Weights of a small GPT-style language model, trained from scratch on English Wikipedia: MLP 1024 tanh GELU.
MLP neurons of a small language model. Each row is named by its layer, matrix (up: input weights) and neuron, and shows model dimensions 16-111. Each number is 128 + 32 x the weight over its row's rms, rounded and kept within 0 to 255.
A block is one neuron, or neurons of one layer that tend to fire together. After each block is what it responds to, as a language model described it from the Wikipedia text at the highest values.

L8.up960 [ 91  67 102 112 122 134 134  95  81 111 118 192 136 128  85 101 125 110 171  74 135  84 135 145 113 115 148  67 155 151 104 141 134  93 112 141  95  90  93 118  86 144 155 174 158  87 109 187 169  40 111  95  74  72 161  99 139 116 135 127 100 110 134 156 144 141 108 150 165 108 110 134 148 115 213 138  93 131 136 206 166 108  78 114 174 168 121 184 157 200 185 133 132 117 100 135]
Responds to: Clause-start subjects and fragments

L8.up303 [101 138 129 144 116 153 143 100 104 193  82 148 107 113 147 119 102 139 143 170 123  88  89 101 199 128 138  99 164  74 140  97 136 118 144 147 154 158 158 127 124  99 123 156 131 168 112 156 156 113 100 149 125  85 161 149 128 137 125 201 141  75 144 126 116 189 114 115 220 155  69 114  96  73 126 128  94  86 156 122 130 101 167 142 100 119 151  91 132 140  96 138  51 146  99  95]
Responds to: Start of quantity expressions

L7.up88 [140 108 150 116 163 144  80 100  79 139  94 133  42 145 133 107 133 101 168 180  94 176 113 130 133 105 156 157 103 152  56 116 142 140 136 129 100 112 124 138 136 143 104 141 147 118 110 134 130 147 151 117 149 105 172 123 172  74 130  97 148 157  95 170 123 161 147 145 111 178 132 163  78 100 189  98 114 138 160 144  90 124  69 132 112 146  77 155 173 119 103  79 148  82 132 119]
L7.up200 [122 146 113 135 107 114 107 116 130 149 132  78  41 149 111 131 118 171 119 120 147 161  61 128 126 116 108  82 168 133 101 113 116 114 143 124  94 113 234 133  96  94  97 118  98 107 111 149 157 137 154 134 140  76 154  86 187 106 124  70 156 121  80 131 140 118 131 162 122 108 100 119 166 157 150 159 144 105 160 145 106 172 157 143 115 145 168 120  79  98 134 114 122 170 158 109]
L7.up298 [132 107 165 122 187  84 119 117 174 132  97 142 140 120 109  78 101 172 132 138 155  99 141 142  92 110 142 112 133 132 153 101 134  79 169 129 128  92 119 134 117 158 137 185 115 116  94 132 152 138 161 127 137  88 133  73 120 100  97 144  62 190 125 117 163 115 155 202 113 128  97 138 117 136 157 123  34 125 145 181 149  76 135 109 132 184  99 149 190 144 121 118  84 118 179 131]
L7.up374 [131 128 111 155  68 117  98 178 119 185 165 181  78 153 106 156 111 181 152 197  77 113 116  96 160 109 178  81 139 167 105 135 115 148 157 142 105 127 100 106 138 124 137 166 110  86  98  93 160 119 164 111 137  84  96 119 154 132 108 164 128 138  38  96 111 156  83 184 136 125  67 127 123 122 161 135 115 123 130 189 173 144 159 175  66 151 104 124 155 126 126 121 171  78 125 113]
L7.up504 [ 81 138 103 154  48 128 103 156  93 165 128 124 112 153 164 167  98 136 165 129 143 147 129 122  69 109 142 126  82 106  95 165  96 155 139 132 102 159 152 117 127 141 132  83 156 150 143 110 113 135 141  57 156 180 106 108 127 126  93 160 109 145 115 128  80 183 106 114  96 145 101 108 109 113 149 118 111 147 132 128  99 115 139 140  98 171  75 143 148 143 158 125  78 160 118  84]
L7.up639 [130 180 130 153 132 124 128 107 178 172 164 122 127 105 131 155  72 138 138 155 124 116 137 148  71 130 107 127  73  30 167 147 126 137 128 136  60 123 110 130 124 110 104  84 147 166  81 149 106 116  94 122 127 153 145 175  97 117 117 101 148 148 146 126 115 178 102  81 118 115 154  95 128 116 124 114 144 114 156  91 138 103  48 154 101 114  45  90 166 125 124  97  40 115 146 113]
L7.up713 [106 130  94 178 188 101 141  86 100 145  89 169  45 105 120 121 155 138 161 204 159  68 133 152 208  86 105 100 100  76 104 184 180 118 127 110 167 141 129 131 126 158 154 154  96 124  99 136 129 182 144 106 135 140 183 153 137  99  89 112  93 122 122 112  72 123 118 127 127 148 104 140 143  97 165  46 136 140 123 132 162 108 118 126 131 127 106 202 129 151  89 128 116 119 143 105]
L7.up962 [114 167 119 142 150 115 114 146 107  95 166 126 130 136 123  91 146 112 101 106 117 112  84 161 136  85 105 119 107 142 120 181 101 109 160  73  96 135  78 163  39 107 155 163 160 196 123 114  93 147 153  99 149 102 129 111 153 107 121 133 127 186 108 117  87 111 146 132 125 181 121  98  82  81 147 136 154 111 119 117 175 114 110 108 116 150  94 100 177 111 173  98 144 149 164  83]
Responds to: Conjunction "and" / mid-word pieces

L6.up150 [122 104 151  69 149  69 103  69 175 180  71 145  49 116 117 168 132 120 163 101 166 149 129 112 191  77 107 129 201  80 119 106 143  98  97 139 124 115 175 108 184  87 136 109 133 146 152 121 144 109 181 122  74  90 161 113 132 132 123 163 165 172 100 100 125 127  97 141  89 118 114  85 103  99 115 134 119 148 140 171 115  85 139 100 143 137 124 156 168 152 162  89 102 150 168  96]
L6.up180 [ 92 137 161 163 164 154 133  70 118 149 175 168 142 147 171 217 176 148 111 124 120  65 110 103 149 124 221 108  99 121 126 109 136  92 121 118  71 121 106 153  67 109 147 103 156 105  95  94 110 151 100 108  92 110 154 149 163 121 105 150 169 134  86 107  81 142 117 110 123 146 142 124  83  81 145 149 100 145  76 131 131  87  97 181  84 110 110 145 162 139  84 116 158  93  75 134]
L6.up273 [136 168 132 149 124 123 121 142 156 127 123 135 163 139 156 153 126 132 146  90  98  91 139  71 128 100 107 102 183 117 168 108 137 153 101 126 129  90 133 149 125  89 166 198 140 122 108 161 128 131 159  45  65  58 151 115 143 131  94 130 131 106 119 118  77 114  69 179 136 121 112 159 139 136 133 199  91 197 127 129 168  82  94 118  86 127 127 140 176 176 181 175 104 157  55  79]
L6.up402 [102 192 123  86 119 136 124 139 155 194 190 108 124 115 133 111 182 166 143 137 188 143  92 147 214 113 108 146 116  73 129  95 110  67  86  72  75 131 141 129 148 109 115 147 105 119 104 149 122 141 110 159 139 162 164 132 116 124  59 159 158 109 111 109  38 116 105 169 167 136  77 120  71  91 110  82 149 134 144 112  91 159 111 140  77 168 172 170 153 107 125 101  76  78 127  90]
L6.up415 [118 182 100 168 130  83  76 167 120 173 161 178 174 128  98 183 123 159 138  95 107 119  64 155 140 131 137 130 128  95  92 154 134 108 119  81 107 163 141 129 150 112 100  85  91 163 104 149 160 162 156 143 128 186  95 129 144 118 131 131 119 124  80  91 100 144 107 106 129 121 108 177 102 152 151 184 130 150 138 190 119 133 110 124 158 182  93 192 134 111 148 122  73 117 152  70]
L6.up446 [179 126 158 143 108 127 158 114  82 117 152 184 176 146 132 158 115 133 143 225 128 129 111  96 115 154 131 128 119 124 186 135 103 188 108 110 140 119 158 106 103  80 131  84 117 100 130 119  85 115 124 164 138 145 135 159  59 147  93 132  99 148 196 114 159 143 129 149 140 130 151 107 143  58 147 124 137 134 137 176 131 117  82 171 119 126  99 101  82  86 117 141  93 119 138  79]
L6.up500 [127 165 113 171  98 117 129 120 175 203 148 182 150 140  87 196 145 117 133 109 109 120 118 162 178 136 124 160 138  57 115  70  97  99 121 114  85 145 167 140 109 143 105 144  77 144  96 114 179 124 171 188 149 120 104 114 121 115 106 149 125 190 103 151 109 187  64 127 105  96 120 127  96  72 179 144 103  86 152 168 171 126 174 142  73 119  88 137 135 105 107 104  80  72 172  65]
L6.up588 [140 166 159 144 146  93  74 144 125 151 174 145 162 155 110 171 122 177 138 141 151  70 148  88 182  96 129 153 168 161 151 124 126 111 121  86  89 141 132 112 169  87 135  98 160 122  99 109 111 135 143 122 100  81 118 169 135 183  65 209 202 102  78  99 154 142  95 165 154 127  90  65 147 136  91 117 101 170 128 131 169 101 129 153  82 135 131 175 117 115 174 109  78 156  85  97]
Responds to: Verb-start after infinitive "to"

L6.up5 [110 137 116 123  79 116 118  84 146 132 112 168 121 184 129 187  87 181 163 146 142  86  99 178 123  86 182  66 117 161 124 162 112 114 156 123  75 136 127 167 135 111 152 100 142  31  76  90 143  55 155 118  98 118 139 106 162 142 143 190 146  82  65 113 101 197 124 163 113 149  85  86  96 156 141 187 136 159 147  86 211 144  66 131  91 133 143 152 168 137 173 162 129 118 134 117]
L6.up135 [127 149 143 146 106 109  57  64 194 111  94  85 131 157  40 195 123 133 121  70 144  85  90 102 137 124 122 157 143 144 117 167 101 143 139  62  89  98 174 110 135 120 150 111 123 154 144 139 112 124 153 168 147 141  94 109 177 168 114 145  75 154  94 154  69 126 125 172  93  81  80  58  97 167 157 113 124 211 153  88 112 108 124 146 124 134 147 125 105 166 206 176 118 143 116 127]
L6.up612 [ 87 153  89  54 123 166 103 128 140 149 120 123 111 156 124 108 100 197 142 116 170  88  74 118 100 108 114 118 119 162 122 167 127 117 157 101  72 115 164 144 172 130 132 134 135 147 109 181 106  70 157 135 133 140 105  84 131 129 131  77  98  89 123  56 105 142 122 150 100  69  91 143 128  89 168 104 194 164 165  93 104 131 153  83 145 107 154  92 107  83 164 130  87 124  90 143]
L6.up648 [ 41 150 178 116  89 168  80 170 147 145  95 131 111 184 146  97 147 139 156  88 151 124 114 143 161 105  92 127  62 130 116 123 101  65 175 116  69 114 157 130 125 173 120 170 172  79 107  86 109 170 171  99 139 145 140 133 237 156 161 142  57 171 103 126 104 178 164 145 148 107 128  56  89  67  94 138 149 108 104 122 152 167 119 117  79 185 113  97 116 159 174 117  45 121 124 137]
L6.up740 [127 164 123 116   1 159  88 152 196 115 122 159  83 149  85 152 155 150 168 164 124 174 149 197 107  79 100  86 127 134 134 105 153  86 158 101 159  80 144 108  95 128 120 123  55  68  83 151  92 149 166 139 190  99 144  75 147 162 175  93 145 143 116 172 152 117 106 118 129 141  85 141 138 162  91 148 114 125 138 109 207 122 147 132 126 110  88 140 135 148 132 124  63  79 138 102]
L6.up903 [144 166 102 152 110  62 160 136 178  83 131 104 122 143 122  96 130 154 143 110 168 105 191 131 158 122 101 155 161 159 139 157 156 120 184  88 118 177 145 116  82  98 133 155 131  78 110 147 121 168 132 128 173  67 120 125 170 145 128 129 192 142  91 116 128 140 119 208  94 147 139 136  97  87 133 121 138 179 142 117 124 167 142 122 151 107 129  91 124 138 166 154  86 152 110 121]
L6.up923 [ 98 176  95 106 184 125 110  98 132 140 138  90 107  92 150 101 136 133 147 136 187 162 107 120 122  99  71 107 103  95 122 140 156  81 127 158 103 146 124 153 120  93  90 134 166  82 101  83 146 138 158 128 106  94 147 126 187 107 119 117 131 153  98 116 134 113  84 149 157 122 101  97 127 113 125 143 134 144 176 139 192  85  98 118 133 190 148 124  66 152 124  83 119 146 155 120]
L6.up942 [ 88 114 101  88  92  69 112 149 160 175  91 117 124 173 157 102 103 241 148  98 154 133  79 148 136  87  90 101 148 149 126 151 103  80 131  92  75 125 123 172 136 110 106 110 120  71 106 125 155 150 159 102 120  72 125 120 196 141  85 140  65 150  84 111 174 153 104 144 154 133  79 110  95 158 142 168 101 187 159  89 184 197 129 142  63 120 124 111 159 102 115 140 140 140 114 119]
Responds to: Conjunction in section headings

L8.up77 [ 82 116 107 115 118 127  86 116 148 139  93 149 120 122 130 106 152 167 135  90 117  79 121 159 158 116 145  80 155 113  81 117 164  71 179 161 117 122 116 133 107  84 136 129  76  75  74 131 118 163 145 102 137  96 130 161 150 125  82 190 156 154 110  96 149 130 127 140 192 159  91 142  93 123 139 181 117 142 129  99 165  99 124 127 157 152 136 122 149 112 183 165  89 101 116 105]
Responds to: Biography subject pronouns

L7.up177 [133 148 124 120 165  84 120 159 174 154 145 102 104 147 169 143 107  75 115 138 135 165  84 116 217 131 104 102 148 145  96 122  89 122 132 194 109 174 171 161 115  97 117 156 123 117  34  87  62 111 126 137 146  83 123 136 199 144 125 162 102 179  44 146 104 218 159 132 138 130 100 135  86  53 158  80 109 138 100 166 165 203 133 130 135 132 117  93 138 101 165 144 132 103  98 116]
L7.up285 [144 154 117 145 108 126 145 137 167  74 161 109 162 109 116 120 148 165 132 157 166 161 149 133 100  83 181 104 132  96  50 109 168 143 126  75 184 138  98 132 108 134 123  92  64 140 130 142 106 174 167  15 106 171  76 110 142 154  87 185 170 139 157 153 119 179  99 113  98 116 139 104  99  73 104 158 130 134 112 166  72 160  88 137 140 143 103 175 179 130 142 122 145 102  81  82]
L7.up469 [156 157 118 154 133  89 146 145 158 188 115 160  80 168 142 114  90 144 176 165 137 102 112 125 154 108 125  93 148 119 141  92 154 118 148 160 156 149 134 150  91  69 186  69  48 109 135 124  77 107 133 121  88 137  50 172 146 107 146 148 109 140 112 121 135 128  88 123 189 156  79 114 100  72 176 160 127 123 115 125 118 162 129 155 132 103 128 140 140  87 133 127  63 124 133  89]
L7.up531 [117 171 117 170 114 113 101 123 116 209 152 121 104 121 137 163 153 159 138 145 130  74  91  47 130  99 109 124 166 112 105  85 136  66 159 129  98 114 148 128 138  99 115  97  91 105 129 167 135 205 150 139 106  89  65 162 110 154 101 193 108 158  78 137 109 187 115  87 179 127  94 117 111 111 149 187 147  93 142  94 206 141 182 108 141 132 121 189 143 114 131 111 122  73 159 137]
L7.up576 [137 141 139 122 134 132 176 175 158 114  68 109  40 113  51 138  92  83 152 147 121 151 143 133 173 134 128 146 203 109 110 144 174 138 153 113 118  86 153 100 146  89 123 123 120 178  89 181  80  86 146 106 129 116 127 193 167 144  92 135 107 120 105  98 162 148 122 150 150  76  95  24  84 147 136 133  85 149 157 159 120 149 171 129 170 134 108 134  97 119 158 151  76 140 114 119]
L7.up786 [103 173 149 157  97 118  86  98 101 192 173 206 115 182 114 150 117 135 125 154 131  48  95 108 145 142 126 140 125 116 147 142 137 130 141 109 112 168 165 138 107 131 132 145 132 140 113  85  49  75 139  97 113 116 139 133 146  62 134  96 162  71 110 158  81 129 147 113 132 171 138  97 139 120 168 148 144 118 130 156 140 185 118 141 112 168 128 107 178 152 133 123  17 157 158  92]
L7.up837 [102 166 119 140 114 118 171 103 147 134  86 114 126 125 136 168 170 145 119 189  83  47 168  58 201 135 136 162 148  81 128 127 151 106 130 122 111  93 146 174 163 141  96 184 158  98 128 166 153  95 133 145  86 125 112 169 122 158  85 137 124  79  94 103 153 166 106 171 129 145 139  86 102   7 180 101 131 130 131 186 146 115 133 162 152 112 154 193  95 188 149 121  99  95 101  96]
L7.up976 [120 179 143 177 127 164 145  80 138 167 145 164  84 159 127 163 149 215 146 129 127  88 181 119 197 123 163 106 151 103 129  72 118 102  91 141 100 139 188 153 123 156 125 124  84  74  83  95  69 152 126 103 104  90  94 122  88 108 122 132 168 126  72 132 110 139 132 138  94 182  66 123 120  36 152 130 164 123 112 158 123 133  69 170  75 127 111 125 120 112 131 121 134 123 147  93]
Responds to: Word-initial fragment pieces

L6.up58 [ 79 132 146  97  98 164 157 119 144  81 162 127 122 120 140 171  73 117 144 165 131  88 113 112 154 109 127 100 118 127 123 118  90 131 138 145 145 134 110  84 122 106  58 142 165 103 135 101 176 112 130 121  75  69 149 158 110 135 162 150 100 108  98 135 156 164 114 197 140 145   0 126  97 164 131 208 148 144 181 182 148 137 104 147  76 171 129 171 133 120 181 111 136 110 133  64]
L6.up460 [ 93  91 170  81 158 130  87  88 137 108 136 121 119 114 131 104 186 200 138 164 154 138 108  80 102 156  80  50 132 126  82 108  79 126 106 135  81 127 187 162 152 140 148 157 151 100  49 172  63 112 171 124  88  98 170 106 139 121 106 136 115 103 136 120 135 155 157 147 160  88  97 151 118  90 148 102  66 123  90 120 156 141 102 107 132 139  67  73 156 116 156 145 136 115 133 109]
L6.up483 [127 134 147 146 111 161  62 105 133 115 150 118 142 198  83 140 167 181 138 115 154 103  88 103 115  93 125 101 134  85 143  98 129  65 138  88  98 126  97 173 161  98 129  93  96 153 119 168 105 100 135 130  97 133 161 191 127 149 122 147 122  91 130 117 105 102 123  95 162 101  81 157  89 136 116 108 116 139 130 140 146  89  19 165 118 140 143  67 154 122 131 135 121 159 116  80]
L6.up502 [100 128 107  89 115 154 120 154 134 155 122 178 147 109 129 157  81 126 155 155  69  78  68 141  97 101 150 140 165  89 143 121 119  36 128 115  77 127 165 122 108  71 159  74  97 146 159 105  81 188 194 122 107  92 125  76 129 169 132 161 104 152 111 145 132 128 113 144 168 178  80 150 136 125 197 146 185 142 202 100 162 155 101  98  95 150 115 146 137 102 163 151 131 171 126 115]
L6.up522 [125 107 123  89 167 156  80  88 105 120 142 130 113  85 132 130 151 168 139 122 196 138 121 113 193 140 104  70 128 108  91 109  98 158 111 147 120 132 134 175 149 126 137  93 160 150  65 162 120 111 204 115  95  86 115 120 150 133  92 159 185 121 161 119 118 204 147 177 172 117 166 118  93 100 151 113 138 161 105 128 107 166 109 167 167 165  75 133 145 109 165 144 134  75 109 103]
L6.up546 [145 132 159 116 145 137  82  85 110 132 113 190 139 111 140 135 127 155 142 151 150 120 115  85 168 110 167 121  98 138 165 105  83  77 137 195 147 117 120 101 173 158 139 171 213 148  96 162 189 108 205  89  69 100 194 134 161 128 176 147  88 119 104 153  80 198 124 123 142 101 118 111 115 133 134 149 127 143 137 185 121 107  90 137 156 189  81 151  61 184 188 106 207 120  85  67]
L6.up568 [ 97  67  85 149  23  94 150 104  89 113  93  73 155 200 148 172 115 212 151 106 150 132 140 119  54  88 109 133 240  90 140 101 151  66 156 145 124 162 156 126  87 111 126  98 166  74 111 162 129 153 150 116 113 116 147 132 128 134 100 126 141 112 136 133 109 140 111 154 133 138 116 115 153 114 205 155 121 158 121 158 196  82 124 144 213 146 129 118 158 160 120  97 105 126  90  91]
L6.up782 [111 138 131 105 132 152  53 119 118 100 129 130 106 148 122 118 163 185 137 122 143 104 106 134 140 121  85  80 127 119  72 120 111  99 131 188 108 142 197 154 114 149 189  88 201 123  91 132 155  88 169 147  44  93 110 109 188 176 125 149 208  99 120 111 106 140 179 143 158 105 158 172 112 134 122 149 143 190  73 121 117 158  65 162 128 150  81 108 117 145 188 151 184  79 128  71]
Responds to: Sentence-initial tokens

L8.up104 [112  79  76 138  90 147 139 162 160 151 179 128  81 120 135 162 180 153 141 152 141  93 137 109 110  89  94  88 115  89 127 142 169  65 148  98 120 143  92 142  72  50 146 146 132  92 149 122  92 166 106  98 177  98 197 118 145 127 135 171 165 128 116  90 145 136 106 131 149 107 119 140  86 139 171 135 127 161 145 103 193  88 108 125 102 183 156  79 159  94 183 177  92 121 130  77]
Responds to: Noun-phrase determiners

L7.up62 [105 171 125 162  85 170 129  96 105 180 181 190 120 140  95 190 135 175 135 112 171 203 102 105 173 122 135 120 105 103 152 132 197  74 109 170 153 202 158 101 137 116 126 134 118  57 109 124 133 148 143 102 103 100  86 107 103 119 138 124 186 115 141 128  75 162  89 126 148 101 159 161 109  89  93 121  83 108 138 152  82 143 112 134  77 111  95 156 136 108 101 152 122  90 122 110]
L7.up235 [ 93 118 188 139  93 134 113  88 110 132 142 152 143 164  92  93 114 128 138 148 141 123 127 132 128 117 134 147 128  97 132 120 149  97 122 145  98 154 119 119  90 116 106  87 152  96 164  86 142 121 122  87  94 133 226 113  86 133 166 216  45 167  85 183 134 135 126 126 125 132 151 155  92 166 135 107 144 138 142 173 170 132 148 132 104 195  89 120 171 107 151 159 132  94 103 139]
L7.up282 [108  86 134 104 114 141 123 129 133 195  90 133 139  85 151 135 114 149 171 164 153 102 137 120 125 130 129  84 178  86  84 138 199  76 131 161 131 113 117 150 126  71 169  88 135 128 110 103 117 118 122 103 124 132 155 150 104 157 147 144 204 133  49 104 140  93  81 114 141 174  87 129 132  31 126  97 121 142 134 147 156 109 109 152 135 152 152  85 155 123 161 163 127 116 130  51]
L7.up530 [ 66 130 148 114 131 120 141 133 155 123 143 197 129  80 105 136 112  84 150 126 112 150 167 133 178 141  86 110 129 125 123 170 180 120  97 135  89 165  85 155  77 147 125 140  82 133 101  90 101 163 102  98 111 179 139 144 141 112  83 191 191 152 132 131 105 134  98 101 143  89  83 122  98 126 130  99 119 183  93 110 187 153 163  99 116 214 152 190 160 118 180  77 116 127  71 106]
L7.up537 [139  70 173 118  60 121 113  80 114 176 105 163  89 147 110 125 157 130 138 155 159 109  94 132  91 117 131 111 152 179  89 132 125 144 121 188  69 159  48 128 163  91 184 125 148  61 109  74  60  89  97 110 100 130 181 151 128 117 151 143 118 159 147 120  86 163 105 108 100 130 106  96  74 137 118 127  79  92 128 105 120 175  89 176 159 147 155 123 190 119 177 148 127  91 137 123]
L7.up539 [128 159 132 143  42  21  87 122 146 156 164 117 119  94  86 158 186 167 119 141 151  88 132 141  93 117 156 150 130 121 122 131 146  90 120 110  83 155 147 147 154 108 141 153  99  90 142 122 154  92 141 129 122 158 120 166 173 117 154 188  89  98 130 100  53  91 121 153 170 120  88 109  93  97 139 155 190 141 163 153 109 122 131 125 141 127 142 163 169 132 179 155 123 134 108 128]
L7.up681 [143  99 147 103  76 141 131 125 135 188 128 130  84 141 163 128 118 134 129 180 158 118 103 168 154  73 163  72 139 175 117 168 131  74 107 145 113 168 137 117 104 119 117  96  93 101 127  89 155 100 167 151 100 116 142 102 104 161 148 139 136 124 144  83 119 169 145 102 209 139  99 149 123 127 114 174  89 139 126 139 155 164 111 148 115 133 130 116 186 116 106 165  93 118  85 104]
L7.up985 [145 136 108 144 118 161  80 114 154 168 142 153  39 123 151 137 123 100 171 133 116 100 152 119 137  77 167  49 129 145  77 135 115 122 139 129 142 149 145 159 174 116 110 162  81 140 101 114 123 174 155 110 150 137 144 151 102 106 132  96 167 128  78 122 109 167 146 125  84 148  77 127 120 129 153 125 190 125 171 109 120 177 179 191 106 128 107  82 119 123 115 181 121 133 165  92]
Responds to: Quantity and comparison words

L6.up70 [101  55 121  91 139 116 187 129 229 144 124 116 126 100 100 159 132 173 127 124 103  94 144 135 132 141 112  90 137 122 150 168 145 165 141 122  93 131 166 131 148 167 110  97  80  81 131 128 127 129 119 115 185 132 177 144  93 150  97 134 160 148 151 146 118 152 131 124 120 121  87 145  85 113 168 103 121 116 113 118 148 138 172 123 115 162 152 155 180 192 126 107 127 133 115 115]
L6.up110 [110 116 105  94 105 109  64 159 126 137  89 104 105 132  84 154 132 114 151 116 138 123  90 110 146  98 145  73 125 125 153  62 155 104 174  78 128 112  91 123 192 162 115 139 118  73 130 140 124 137 150 132  82 123  78 160 135  55  75 161 109  98 114 132 107 131  93 146 166 128  89 139 126 118 154 161 124 165 154 117 135 162 172 128 123 150 157 132 137 158 149 151 186 154 146 169]
L6.up152 [167 100 159 108 131 115  98 117 158 134 102 144 102 102 108 142 132 131 147 222 160  77  96 117  81 128 146  99 154  89 136 182 151 182 176 103  96 111 140 109 194 122 134 100 110 113  82 173  90  61 214 115 142 137 105 166  96 182  86 223 160 154  91 164 131 148 102 136 174 212  76 139  89 112 138 121 165 118 183 122 142 131 152 128  46 149 102 113 156 156 117 138  99  96 110 115]
L6.up503 [122 102 112  91 115 156 115  57 132 152 134 143 107 131  95 119 121 127 185 158 118 144 134 130 177  89  61 118 136  84 148 100 153 120 153 143  87 174 163  99 182  98 166  97 156  86 107 141  80 160 145 105  88 154  74 166 127  70  96  93 107 102  70 127 133 129  85 105  93 129  72 132 101  94 127 159 111 160 175 198 125 108 115 151 155 103 156 134 135 113 201 173 112 161  63  94]
L6.up701 [121 120 169  99 111  93 127 125 150 164 110  82 140 146  23 146  96  91 147  71 166 185 131 143 127 106 180 122 141 134 169 150 152  99 147 172  67 122 179  99 135  95 109 134 123  70 114 103 164 151 177 144 123  83 109 151 143 164 118 143 123  58 150 134  96 140 105  87  81 108 150 137 154 148 124 161 130 191 117  89 109 148 166 161 144 163 135 166  85 120 134 112 149 101 102  95]
L6.up706 [100 105 132  81 102 108 135 116 171  83 143 171 116 135  93 211 146 176 123 162 108 111 114  96 132 125 157 135 107 151 126 145 146 111 113 125 168 115 138 125 122 183 123 124 107 150 150 149 134 154 106  39 110 113 110 113  72  92 147 128 102 113  84 129 181 108 130 133 202 134  86 104 138  78 123 154 151 172 127  78 190 155 103  80 104  93 137 125 157 119 168  85 123 132  60 130]
L6.up807 [168  56 155  90 107 148 132  79 209 117 152 141 151 128  76 122 144 138 144 110 104 123 141 164 130 128 143 139 144 132 118 173 112 153 149 112 126  97 178 171 121  64 153 114  52  76 134 113 126 103 144 152  99 126 172 149 124 185 153 122  85 102 131 155 128 110 112 110 100  99  93 102 135 149 107 162 106 198 116 153 102 177  70 170 123 167 124 167 146 159 173 156 132 122 142 152]
L6.up990 [113  76 147 155  82  76  87 170 144 138  93 141 117 110 137 148 113 133 144 177 135 144 109 146  95 126 165 110  92  91 119 111 120 104 146 152  90 110  76 151 124  87 155 158  96 188 101 119 156 126 141 154  38 173 198 126 100 143 134 149  52  68 157 163  89 112  80 143 183 183 119 133 104 105 120 110  70 155 172 106 153 113 114 121  99 128 104 127 167 121 136 134 148 129 144 145]
Responds to: Partitive quantifier phrases